MLP neurons of a small language model. Each row is named by its layer, matrix (gate and up: input weights) and neuron, and shows model dimensions 16-207. Each number is 128 + 32 x the weight over its row's rms, rounded and kept within 0 to 255. Numbers have three digits each. A neuron's up and down rows have the sign that makes its largest values positive.
A block is one neuron, or neurons of one layer that tend to fire together. After each block is what it responds to, as a language model described it from the Wikipedia text at the highest values.

L13.gate69:146149130143076136111129158140130097144124106145130098110117121124179126165101133165100127072120080093047198110142094172108129121190144132150081139115084143110163145063144095123141111107092164115174155115115106140125050131160151024180169136069084156174072127144116133103160123176176136138180134112073128154127136126126124169105060141145125179126218136119113129131078121133114118065169103115110112161120136201151132130108182134115109124146180122129147134120183163114154146142117090151085070043088171108142106124139140113101079130163146168124161154177124113155143131077168082118
L13.up69:154132120131173171095129190109168091143120150138139168143112080113194147151110129191133067131055080147134092161125120189117149149099096143122155149115083148106129074097148104118127160126086148131113164106163116151129070120095155082129157121153135126166168058180107127048137142111168051085123143140103110138118098087088116160167121125138147157124149088084119158132149097080167158026192113145124161146135104193172134127145128091097144119136115056136203177109132129099130132098113147142144091110161134136092084185151128079147157096137140111133163087081101192107142095155125152107
L13.gate73:113182125105130138117142164112098157142192241126104099097062123102165111098103111137177153151135140118163111136123124085123156111104149130103121204093158152073119134114145135122161062190103065134117139141166172145196120151109081154098169193127115106171113182159145124155165084118156100125119109111128154160189169142149125143163129148117135190140143128149120179104133108140089105124134170153169176077126135116135096093126204133107134131181110134092147083143125107105146155103107129189166151154067164093096094152129126158162063099106108178137205088158073212094145146076149137139
L13.up73:137145137119161070130118158136109159057096192162133163127194149170118146156113160013132103129124103167106073125164080086113167094172101161167174141105165139111100108136136129109128135126138141113199161122143117134147059161077141113144157113137125118127157159158089137135132144073080152113127128164113111139079154115143122110190127136116093149141076111157116132096097147133148160150121132050128099156131125101219124146075122118118164115066142048123124097133103164148132095129139116114092128115109159077107112133073135115122147185141089136121120131099065060141145101144100133076
L13.gate239:186127161114130128152103149126185125136133186163138140149076087173172127184114083098142136142128145109094138143101100188115136088074157085086142169122125185106114090048168109129094066168106096147200106118154151122149113120099112137140193116091077119122147123159149182147173126125130140105160163078101090114169093094156083111138093147091142128128155114155087125125119059176131060142201129158092063081120097086112158096119130152138110152133083145135124131101179045208183118097095159104145114129159110139180137103129116108142077123133164154096156186107109142184119121145137101091
L13.up239:166145136095163152142125159140121104169143118059170089083070070146147054148150189171174148122196186106127144076162088163143149116093186156164126133134139111122097146080122114147170078103158143155108175165137123201081045146101107152140120148165138119117091142087098133120150172126141121158161105175131106162152153135138080161109106141141124106133128131146064125112184127145067163089128172163128119116104090112183158085124140121207164189134116107070156124150210192131134131141141147147141138101113151150120119122160103126099077106162099166111132121106149149112132176097140111113
L13.gate255:188145147113105162127166120128191097174150130118153143174139094090152063171148055101124144098134166161184119133107073158167139118133117117111078092128137161124145154105134118170053092158133055124167159118059117143085121147112106134111146074081127105137081092107146111102158172162112160110164157131158163160079138148114198108088093126087103131139159157096044056135089197101084102126140125092118110118154090192082071126138101189113161110136148137184118134171119083113116137069135095150123131124101131095125063161099094171178100124108115149116116140141135120104212074086146128090
L13.up255:102080156129154144122096128156106174102150123173149125157126177096088146114115083153132141103130173108081099162120101094156145074165119098173190081140133076172133121136163145169089125057159159173170113073115167141159123141130147128124118181087063148168088133152052032116162171131139130123116146123080136171116143107108156144141074095129136119138162076075196093108082177073141154163123166123141061122144079099154066091088133139118117086104136147118087150137114208091111063157155092119125168135157119092107073137148113131105160101123103128186091103089161118134123150146111050135
L13.gate272:116126118122165148143182090057140104126107104146118102092115144139128115136155147157125047121100165160108115140122066126125140122148122097134185161152130118151093182154082134122120187149163078112154134093132154150113080155121094132113062082111128165136153120081078217123131163142125127158109150086154108161099067160115143162118120136137136117087114135169095105075084151120141115156124164179119142104129104159084102105184056236141139105125137159166145151143123170150085100106216130066116127102133095213143094106108095134122120156130128128098142078153159085091099106045098211109
L13.up272:137075099156210095078169092138111174145123138119150141200142125154100155077164180131166113136110111198116098137079093093089120171085197067139186103143148175090107069108129169142098141124174128127181140145149159126119097076122042142144103100161164164115124115106100133132126179165069086138154065151060183155152075179112077139062104154169129162097161141164140101133127173114122103134164141126136127119106079169106126121135099145114130110158093139128148149161130168077134123102172096130092133160071095081114098094114138053158127213148135178098135158135096117078110099100097125132
L13.gate302:146157103050135173183184095141124113184128146100118141124114122110136102093160191138189150104076160090126076098108087111129151131110154161129098131065172128176166104100179147114128165153091153132157171136113132163130099147135158096130111125160158161169083174171079101125136178084089111134158130130094125121091124187162145083094083194104124106147102128177095118137121147100088142101135143160119153116122111168147131145150079127134152081067136128155153169192169122121134160150126138173146176141088093078102083138138100141175174131094118117083092114074093109160183133055140087076
L13.up302:138158155123127137083114146102128099112129212109140155130055087137159120103123122082179143127118106088173103110151125168085116115105097081143150103126132101122130122135145119102117082147168112171157180140098169119155084127124133144131103093207127136143096123149099092074139080149187152171122125085097116147086167152197154145117104138137117141076133110170087098123076135073106096146170161125121042118119118167170149129153140126125215175128179092126113135144132144169114141157123092171099127100137134147068067159121139111155137110071201169093130120151116076119159070084104080033
L13.gate395:079154161152114146143150111147118105130091134169172059100123099081151104131164047143123105088078137112170127161150120075101157122168101129170137077140122109146099181139150096148137133094203175131119103165123123102136162099140162091134128098080076089112151101121113080044156081125134084105136163134158165112185162154130139148200105138123123128110155117113156114086117113104163073140108113079120088133123077121173124135132157149123139095095130161198044189089138133111131154115145077160123062094155144116091075162216131140207138176148105181120093112072162112190117115099179133107
L13.up395:111089142130123182121150098131167141076142070171178116119163104176079160106176177142124149145156108066153163123143140162087085143133154163146164135117139200125175108143143137100106065141143104171201169142130084089119130134119131090185051159130172119155110120147106173178150158162135210103086152145136156136134126124131155152143147212166135089144164163151141143125130053134147154182166117147133163151108132146108130167141167146131145175101111086128117109102089130115143117161126061164112136132161115069134092071110127121129172124183130169162114160150091104125102120091150126093
L13.gate461:134084104164088182112128087128109149082119119157156187171135074157159147140120153095131148146091116104136178140130159117093138091125116130029154111185129070144155137174120128140130111136149113104152181132112171122155123139186139137112095156062148116149106126115085092109164178157072144143199130127079101156150140096098122180107112168205130142145164121168168096152146132136158141152178104062072153184160102125159103128126101153166114124179129133138122138141130119186120157079157082156171156119172171143135082120159078168170092200129185191136187073079165094166140182110133104079
L13.up461:105122103165144116155112079089131159111126130152148133106112069180146155119162164157120128120172134131105171185147105118099169053103094124122096143159133073160091176099136083174149085129099098150146078113163155140119120181144122160129144189106153167042074139134110154089108089088102160091033145134166170148121147157156122131145119111173138114191100106172134159145101139129090099095172122115162101129091126113150119141139122118128109162104186105146082122164167080195159122090113095181115093141127151134153207087108154143081069076107113125088140082123120115125148101124153094085
Description: Biography copula and headings. Mainly "was"/"is" after a person's name or "he" in biographies ("(1878–1941) was a Swiss", "He was drafted"), plus "==" section headings and table-cell pieces.

L14.gate6:129160113116097096102186158104091109170116137110127096137165162141144192150057127135138044179072148172150135096145148133071123160122132090143074117118115204139090128131078102156158103170117115159057156143135107143122161207141146148211121136152113193128132179110122105132138150154102134152127136127168183141119136118105172151099114108154093156134158146125121146114116064191105075053126114124159150121109141155078149123173130133080100107130156157159112101132112160163158165076090121145109132071083190084122129167111158112186134140160118153158089152181194106194110103065149056160
L14.up6:114106158144112111084069163124124120197074143085170122127119113106164114174150128102157139106102084128153106122106152078115162074113133128117129117160140097144124161196126127142116054125143120124107097195181166146170166187099063095159178194154162152102098222127067081077124049129115122119119101105105121157154132148137185231101135148134135126119133082082118162163121134119085104145142112183086104140101116141178097145135178129073135120121070135124143106122086135122129179166124153123141134137138159175141105162139131170075158152117167145128139108092117153076171093105094111122
L14.gate40:078133157114097139142097092108188094157094203131108126154141157093172109173185172113097109112081136152156103163145158073135174105101095117072143130086125140129055153093155137149123110120154069101129099172078142134150123111141087178122160207160114113081132118127150119109100152108093112128176107121176177149141130102137103172155188130116140164151177203147174144161108143182146075108146154123150149138119131162158139120054144159131220124090113073157176123119151096110166122108167171133101167155132113106131180178140116188072139100154128120124150111092157168109154156140182103136
L14.up40:141125141171145176182047202102109110141100149176096102191113146084132151130185143132176168166116138106071162101158111151170131126150073074155174132181186129136083113132144132165138132182097071155139174115083107121143148095128163129121170125096102116160135096156077100102141151141151079125112147151177173141076138111142147186128119085138096147087152136125144083153157122146098131127141124131130157104136086166103098081124103169094146102186150152152091121094127131071114139060178190188134213120137162118103117095120074099151106181121147141182167145119080153083081168105122111151
L14.gate47:209107115150158120128128110120166104130144205113141193111186141139192109137164112138151109100146075159130145141064111109089110118157114115118114107139048176188096118137158107164124152161123178128222117182111115147159158132151234120121075138128126126133137156082138110131166149127093146146099101176089148150176130109168106092132145105118098182129114139147134139122123149107103160102134170082132178100102167132089105177145119145127136175076167162126095092091086120165063161041112168117125126143144180168103081125169095149119092130124106152095141109108171145096087151111137105119
L14.up47:069150064206097121090144101159148115132067051097145143135110107128060167120086102128135097066163143136105119160091054148139133121122191155166134125157148087130116121132138098105108185061218148078146127141115121077181149147144138120146121188135111140125156153153102197155133104092146104108139157081146083119124109178133105162148135153176156096124151132110139137138150174104167127227129179144087071164096077170123131089100105091163113146112108111150126171153130137201074145129145083145115063157127098126136098083089173102170124106107131150146081118120163107183107111122118119134
L14.gate87:129198157148107086077127154139107095171109170063086114131129175152159119159117136109165161051154115161096095125024053138127115086162152132156150101140093141088076169112141127143105105108124141091148151183067154112194092182110154104109137058126082157114106169146137153114153115063110116126185051114079159130089113092144144091177120167133102150117153104132098120080176140123098105118131068089121106159145178149141116161215107113142106120108106117113177131125150110089136111148137142081109192124098132139156128131129189142130062112108133211141150115111121102096142113097114170138
L14.up87:124076090182166070087081180101138116120178077174118091125082134067164114118167110166194119115095130132118105110111151159152119133158134190113150120144138110148148150180138081123068140168180075126153090064124068090119101135112110111130090135156063133131147067198153113139156140134117158129127166122120141135106119129136148096087144095118144135225165128117167173112094112111095152113125088142122153129130119125083101131102119163118161112064150138150152134141125161136091088183156175108128115109105176187168131182089122144144134080138086117158120049155099114134123168144162108195
L14.gate219:157107118109138134078081192166164188118138111152130107120129158116156173116126084109141148068136116161116147030142105074136138109144147077130075109109161096145115198108150135153160133112124127162154129145135135101095080129181128098129123103153120131184120160163166166142121133062139161158178089136120174197148094157138125158095129135121141128165063112127108057140157086085106140138069076120145181105153105153133102115092139158122084117123180168143138169205191086127103060145087081094152082134134151130128118131118154126163124175148151149150141087083152029143119150096150147063
L14.up219:139115095132131121120120170078175132144144159128154082134134145083116062130177132134130083079133101144146137101142146125132162108080159135085099091113127168114128154124172080127119154112148104118105112127138083093175132093158107106128069111158107116088129165135138055058107157175147082115165190151147133125133138160138144189159153149075173139133139088126171073178137098079154142139093110170109098105087099111173040167075177150072125106117121159119133151123107125148153073146102137121125184156179152160207129137151139133128152152110124159171159121141106178169143142094147048138
L14.gate491:118194143128163180095117127158132118095150139112121144106111155167140066113138152184120154176110136133136132211132101086180104136146177095097036177171125175144114128171129064136135113113107109154117085105106117071157135208097144135105149201158128181109129126172087131147166086108113114130119100077140169118124134140128138124121085028109123143122115101183153146073187088142088117157053080151140154174130107187121123107136151136154138166163060112118129165139160105135089046149083125074129119152048137132151142185121147121131102141129114095113142128148171111146106093155133153166
L14.up491:200084161163106146136052169132097145223128125068092092068064114164133148195086117169165139109115161103130121125148114164186124116139136166105089100147138115092109177101150104114141115139121110089139133135109076125083101108145085161103164143131113127090128128084164113134110101116073115103119117122080107146136134163126125126076119164148064159190188150181082173097108146149126147118155122147149142148125143188074083146186152128137135115187125128122147168083134100136124113151121123098100112095085131118114163116101114147145088152171129148112202145179034141105141154084185154187
L14.gate505:192120180163119141109123048083158140129159162129176182111179122113138052164183120117110160121185131167122158153123104058163143125081139070093170145150081105097095154096098136193118093127153130104160102152117147155192142130197151097174135170125109134049005194116142124124130083092187115120134120121118137168113153128132098125160125144135128177114116085137184112080151141099125077130141170119107125118070115157115114074146178172076140164147159118150124160165105112118122109036117153104150144106141149162128138148123170108096112109136152121121170098080154149139140092145129082126
L14.up505:155160131122107160087096152103182142168130115094171118128157151174166134149161122067099132161125100140118214104143120121223179136124175134099153165136151118167121128114115188134120064085104125117098168139089116116157107154122128090126124144164173142094107136130142090127109119091156105087138094128115173094115071069097117161119162135150145152159165101153153164150140158172099113108062075111079133105138144110132091106138104164093141118123108143134168143175121114077109074076141236057101135097115121148125158114106125174122153126161159144171144130087144128114123114136137123112
L14.gate569:135098141129131110141178136145219082162141101118112113056127092180122176130124128114112133101176112125175132158115046088145167123128125165120152141072147109136111155085128144132061150114161133095142127107103094154160134111161121135067112112183100096144089185121120168111132131175138129130115113122113154162122167084148132116108101184170170163028077145104133182157147111148099152131132186189176148130050174130127198143153198124131179143120190127102173174104168117113071133172177149173110147138091143195098067110118080149127108164111149133107093123127135132138128090064150140112
L14.up569:136170192181095139125087133167114134163088095153086146145168172064079185166124120110114173120132134165166118068145109119135099132165144205157121099162134074171143101078110147126102114111136147158131145185156135154115143173088130086093156122120148112094145147085048073063145094098133148115125158135087155125127147130121121140118130126134135120150129069158190128113096142126161198143171094166147107127148137100110149165161140133152141130096128158198153091111119152119103117099124148124106126159124193129044150177114065131139112082099188122107168170065118052160164180088140088097
Description: Passive auxiliary before participle. Forms of "be" (was, is, been) and adverbs or -ly word endings that follow them, right before a passive participle, e.g. "was completely demolished", "were erroneously attributed", "is thought".

L4.gate546:123158125078079088062155109157109081152118132124146121146120080113171115060058132076105166205127141086139071167138117095085125148085120166087154168110119088136174135126134115155105134164075161142122116126136088132155116117105130109116155115026100120193072145128121141123100118113147128137131139125140060123113114147123132113104178170116087108091113137170187109164129110110108095084160144138162021156107110137145184122129175077108111124109141142183117099093158129130138155159135137151126093173117127144088089112139146151112187138106107098081130104175116104088062113149077146094
L4.up546:139105112092158158100172150179119125046154108153072204172190083114139166134071119171091142111123141197162126103129111147176118192159177101136092168135165179102117127176147115070152142144100101131076086164114076150134136185096068121156131117153175154165117141092105146126109099125159112113150104160086118113140134123134135152113132158157135107178158113141141100161101200090102152174122098158130177099098140162217110102122174139104165120167107152087202083123099115130115165156116107128116101168061121143092124134093100074077118158130170154164150114105112082176161161143094178104
Description: Copula after subject. The main verb was or is right after a sentence's subject, mostly in Wikipedia lead sentences, e.g. "Petrich is a village", "Inglefield was a Royal Navy officer".

L13.gate39:165110111167102102132122140120104142183112097089103119109105120158060090114157187158102055074158131152091150117056062126143143070118070149066094077118154110149095175177112111140093140118136161103131121113132146091124133103074181161116122107123102141096089132116083122129170160108156095073076135141077099149111151158155174124080118131184098154125144110152099119069083144120123124138140135154116140099131100098135147143145074229136100183125135136117105116152086108175088092095139134107171099113053150093134091135153112106170117123102122155118115134143130121075124186053109094061
L13.up39:125134113094167172163086137094113149120132131163132161103121179087101085161162119142100123117086153084166125162173125151149103126105129127067138107114122139130097120119157109086131099138121142163155065135151093107096085161140161045104147134068055088110152182142178122138132109187086140045171160125148151160179128075122136114124128136140160139128120147220170085075134123139133151103090156096147184092136050142135138108085178155088120143109152127110083149144120139175153127180171075085110124152102108163089130102125111161121094134147100145199129163180108129127123118049154051051
L13.gate222:125108120153145132101167108113149102164141183148085093184119175127098148142105169118118139156133158100142097133126076163110113151119137140108157106090087104081083072109098095090080102059097140082081110139110138113136139135163136130183126142122071116084118107121111155152188134107148148123185128093124149113112161170165128103177020174136166160123091101173163060128161061114119106135154135162153135103143125146156152139117081168116123104082126100063106123074164141149078099112144187123108157178138095167135148147131183177130099095167174133081181142059043160151116085090075136128
L13.up222:101062184166112144115110149159158079118131175170114058124121142105174121156038118105127141104111153131158119164123154123117140137151106048115163091104110063078136125144113124123072134132171138203134175131171126104168100138126125073136139148111154076167124111072133136130118103114115136168148139186130076151129167168176156108125148126136108064141132130100150102106138140137177083142148156113132067107133130169136147141117143100092071130136123034124113190127123155131130157122112197099190122135164127215111142170109140186181120063119141169145140124159103118126082161100126153071
L13.gate229:117177120163159136125097109148120132103151151135170180130140130068126119255133128149162190058120104194105098174119135070122097174127149131127116163151099152082114187133124123161104131071134107078162170137079112107144107152121123111111138129104152124053128133162133112114146159115075140103185085198115141158163177110155155147110160057111140166131126103161121177112186153108107146154135151181211127121179116135146135073182133156119096104167134144149105153109070112129085110101115107126077129096106161144120098176127202154131119108131129144145147142145092121171115146070192101126
L13.up229:122172084145107171110106127152101155143145111138131151137186125104148111143138163190055128127141131148096101090166115087127066116144143133093110172192096135124109181172109185154099092086151093157103114129077103074166148166140131137120150133116117120056132158156043161093113128144102223118120114097139103150121175057153131172138133102149065098171120130197181101161154141160099170166126186128168148128125086095132129045149151199129114179097153154149139091109150181114122075176143143054078167118151124183120161128129148083108161114159205099152128144125109092105090113109134130131
L13.gate234:149139155146126100123086079159173172077098163140138110155064125090092069130163125126125145167127072143103144118113116134098104114050149156142133155158085166129166174107144107129126122182180111139175086118106195139153130115148152123153131146163123167131112161156138151135157116075152134136120104091117161113117106159127169077130124092209130154079113161167112126043140157140154157164149142081166105119115080130105137101130170117182155159115177162080129115139127097178042099119158158122094119135105185172149075152183152123103133150138103094126147114017135178127168110090132103116
L13.up234:163147157202070120080080200117136111175137158206107082197114168116165151148073085093127081162092151158142048161137164198178104147098132141124122157079129101165124123057147085143132102103129097124103117106149148176109110153097096120149112127113132147096156087128103172120087140105154118111092096138119156104108145157113100106141153101179157213150188125134113175093126082158167102081149111138129099147189128186129150185075148111091157163127135098169139112090142118112152083152046160131144166122139144112126114147163167120140125129156134131176110142158128152104131077174126084149
L13.gate250:171095111176143117142253128104117118158129198123124132120155160123072116120088107170121136155130076153137116126115148145084162142125152129156122132077058075084116124112115064106061166139132126106122125141105119122163117140070139111169064163122090120125099150125165138171212128110111132088109142100163126082165104130165138091126116109148120155103157165104068132121065141114123126157188130164230115142173127136159139178172096148103106142132203112107200118133093070110159110076114078117180116163135138111101170075112202088116122145106139136106133108114123139125122102102144167139
L13.up250:158123088127137089167160211107124107109171081148057144107086120131126202172118085100091086108095142120088150198131157183062160092094110064073158108153098165101093145124162135139116081175109166190195130138113146177145102118104129143198094107142144160179129069126119149109141130122103095110188109078189165143150124162088112098130128117090137142113148113129068136132101184103110088093154119178098125141113130083154104124105079187088143122092124115101092113100128122168117084143102117106108185113119142182117155149124162137115080120099173113031101138116126129134140084103115096145
L13.gate276:128092162143136085099090103141173146117131192100073182124139147124087167190116051048131103018098112128055138141151131155067181122159157073135078120132123148113099137066109101135129154073131140132104166207077155106154123154206160180104127203120093104114140097108167108170155159085149115137126071107138188120167129116129079074103108096160123140105105127087147118101125109181162112128168100140099148161102122142137119149150071129067164139119150146039106162163128145076122094091120112101114163143112117148072106121153142142146094108110136159091098167089119133137088093122144140130
L13.up276:186053142099125115139068226159102123135113092091118197135184148170146164137120131091101063102162115136148133182146130181129082151131147068119118115153158097142131124090124129129149096119151136126152138085086119126125094163077120137096110153136128129147182091087169167110153196101175156092112084160110133111124196154120151101097107116139128158099122098108136151104178108189149122096145149168139136138152166102144088111176139130089098157164058104079080176138122149132121146136055125109151150074099107124121119153144206165141125063143138148124156144096175144109114108135134113150
L13.gate462:120141113169153159144108109131109139089161153087131167108103187139119171126066146112068124110113097125124111144069126139061156161160128112146078118095104177094056159109038115139130133083129168178089169191129116123103092085124129152131165110019114160112141096152171114147167122087120113157144139157108184117216080138115158130113083132145061142141064140108146114141165107162124099103142098112164122099095143197110159152138161156079138179158199131104131181152162111182097140099152134111153121170092143150113150105143205153137107092123173105090145172138243095104115125151120136097
L13.up462:088107141171146132137148094124096113114128139124113155140110068130108146117126110108207161115123098176139100171146173130164151116141093071135063128124100192087185142107099168145042155122099176115112122120153128057111208091142111143116166122096124135195095125082142099119122163114121114147103176148101148133118145085107162111116122056145150120142101074110109189145113114137097109140131141113093167075174138074122116145112098079118176153172180137087143085131019140063143080120135103100135176110174087140124189125099153099150125148138055120108121154092121138127080191043100080092
L13.gate504:078126131134142127125123161137125183086120093162130147189167093111167103174149101144147168135155141157082115141146118105136104076162179188141084189159122150123083179132128092163094090158155082146074145111154121084154114192096143167107148164169096145118186101159202147140142192149122126146128070067118103102110141156103135116111155130160134117078160159152092155119111165153085169179133103145158157098107077093162139074090143123122129145162093202105128070135151106066154170177159140098119084118178160171149037158159161103118156125168130133093150107113096129145113108117125189189
L13.up504:123113145115148117140055128110076094098152137139154126128053150123050105102119136141134149130176112174153085182089110088151164064133161147202116134146137099175090168127161068178136075114162134145146111111144166118101171161150152083111094153162097183131189173144108138144106168136167114130138157121112119168133108091080123125112145118179073107124100123094208134125163128083139104168074106102136094086128089080119178080178170129106117091126121153126126138162155105144075169151126145139156123129090203116088139135129127106153072089072083145141091139070143140134125132122143128165
Description: Be-auxiliaries and name letters. Forms of "be" (was, been, is, be) before a participle or predicate, as in "has been greater"; also single consonants inside foreign names (Ren-m-in, Hakh-n-azaryan).

L4.gate465:154145141205046128172129128165090126150138066184138104136101113131133111138135089214117162082131105123050123181109098087079081134141165087071118142130151164111135146078097089108138124143146147145159155148137143141149104105132091078126102156093112171134049103110128130182180168079156112145118132106140143129106151106101146160148087177149138147066116134134145133126126146128131133141099137195165135082116093151153092091124169131160113099067130087102173071090121136180113147122127136096114150102122085128071163120152103161125096093105096106128136113161127089223134175060124179155
L4.up465:060133149113113184096182121160151139151090132144128106074089104151049120078098106127097084084159116135160082138172120170102060140143067142119082136094136081151175124112148102116066163090184114115142146119107136137139159142134166098153182155086152092166106182159074098153119165146173133097155167132147134182106161116145096136169107136139077124152128151098124099149127096144112126117140103099137132160151090091155110153132080132169153124062101123082124139128107119156093097166174157203076154088153177149142166159086134064125141124184110177128121113095157049137121082119188148090
Description: Title-closing marker, descriptors. The closing = after a Wikipedia article title heading, right before its short description; also descriptive words like born, a, his, footballer, singer.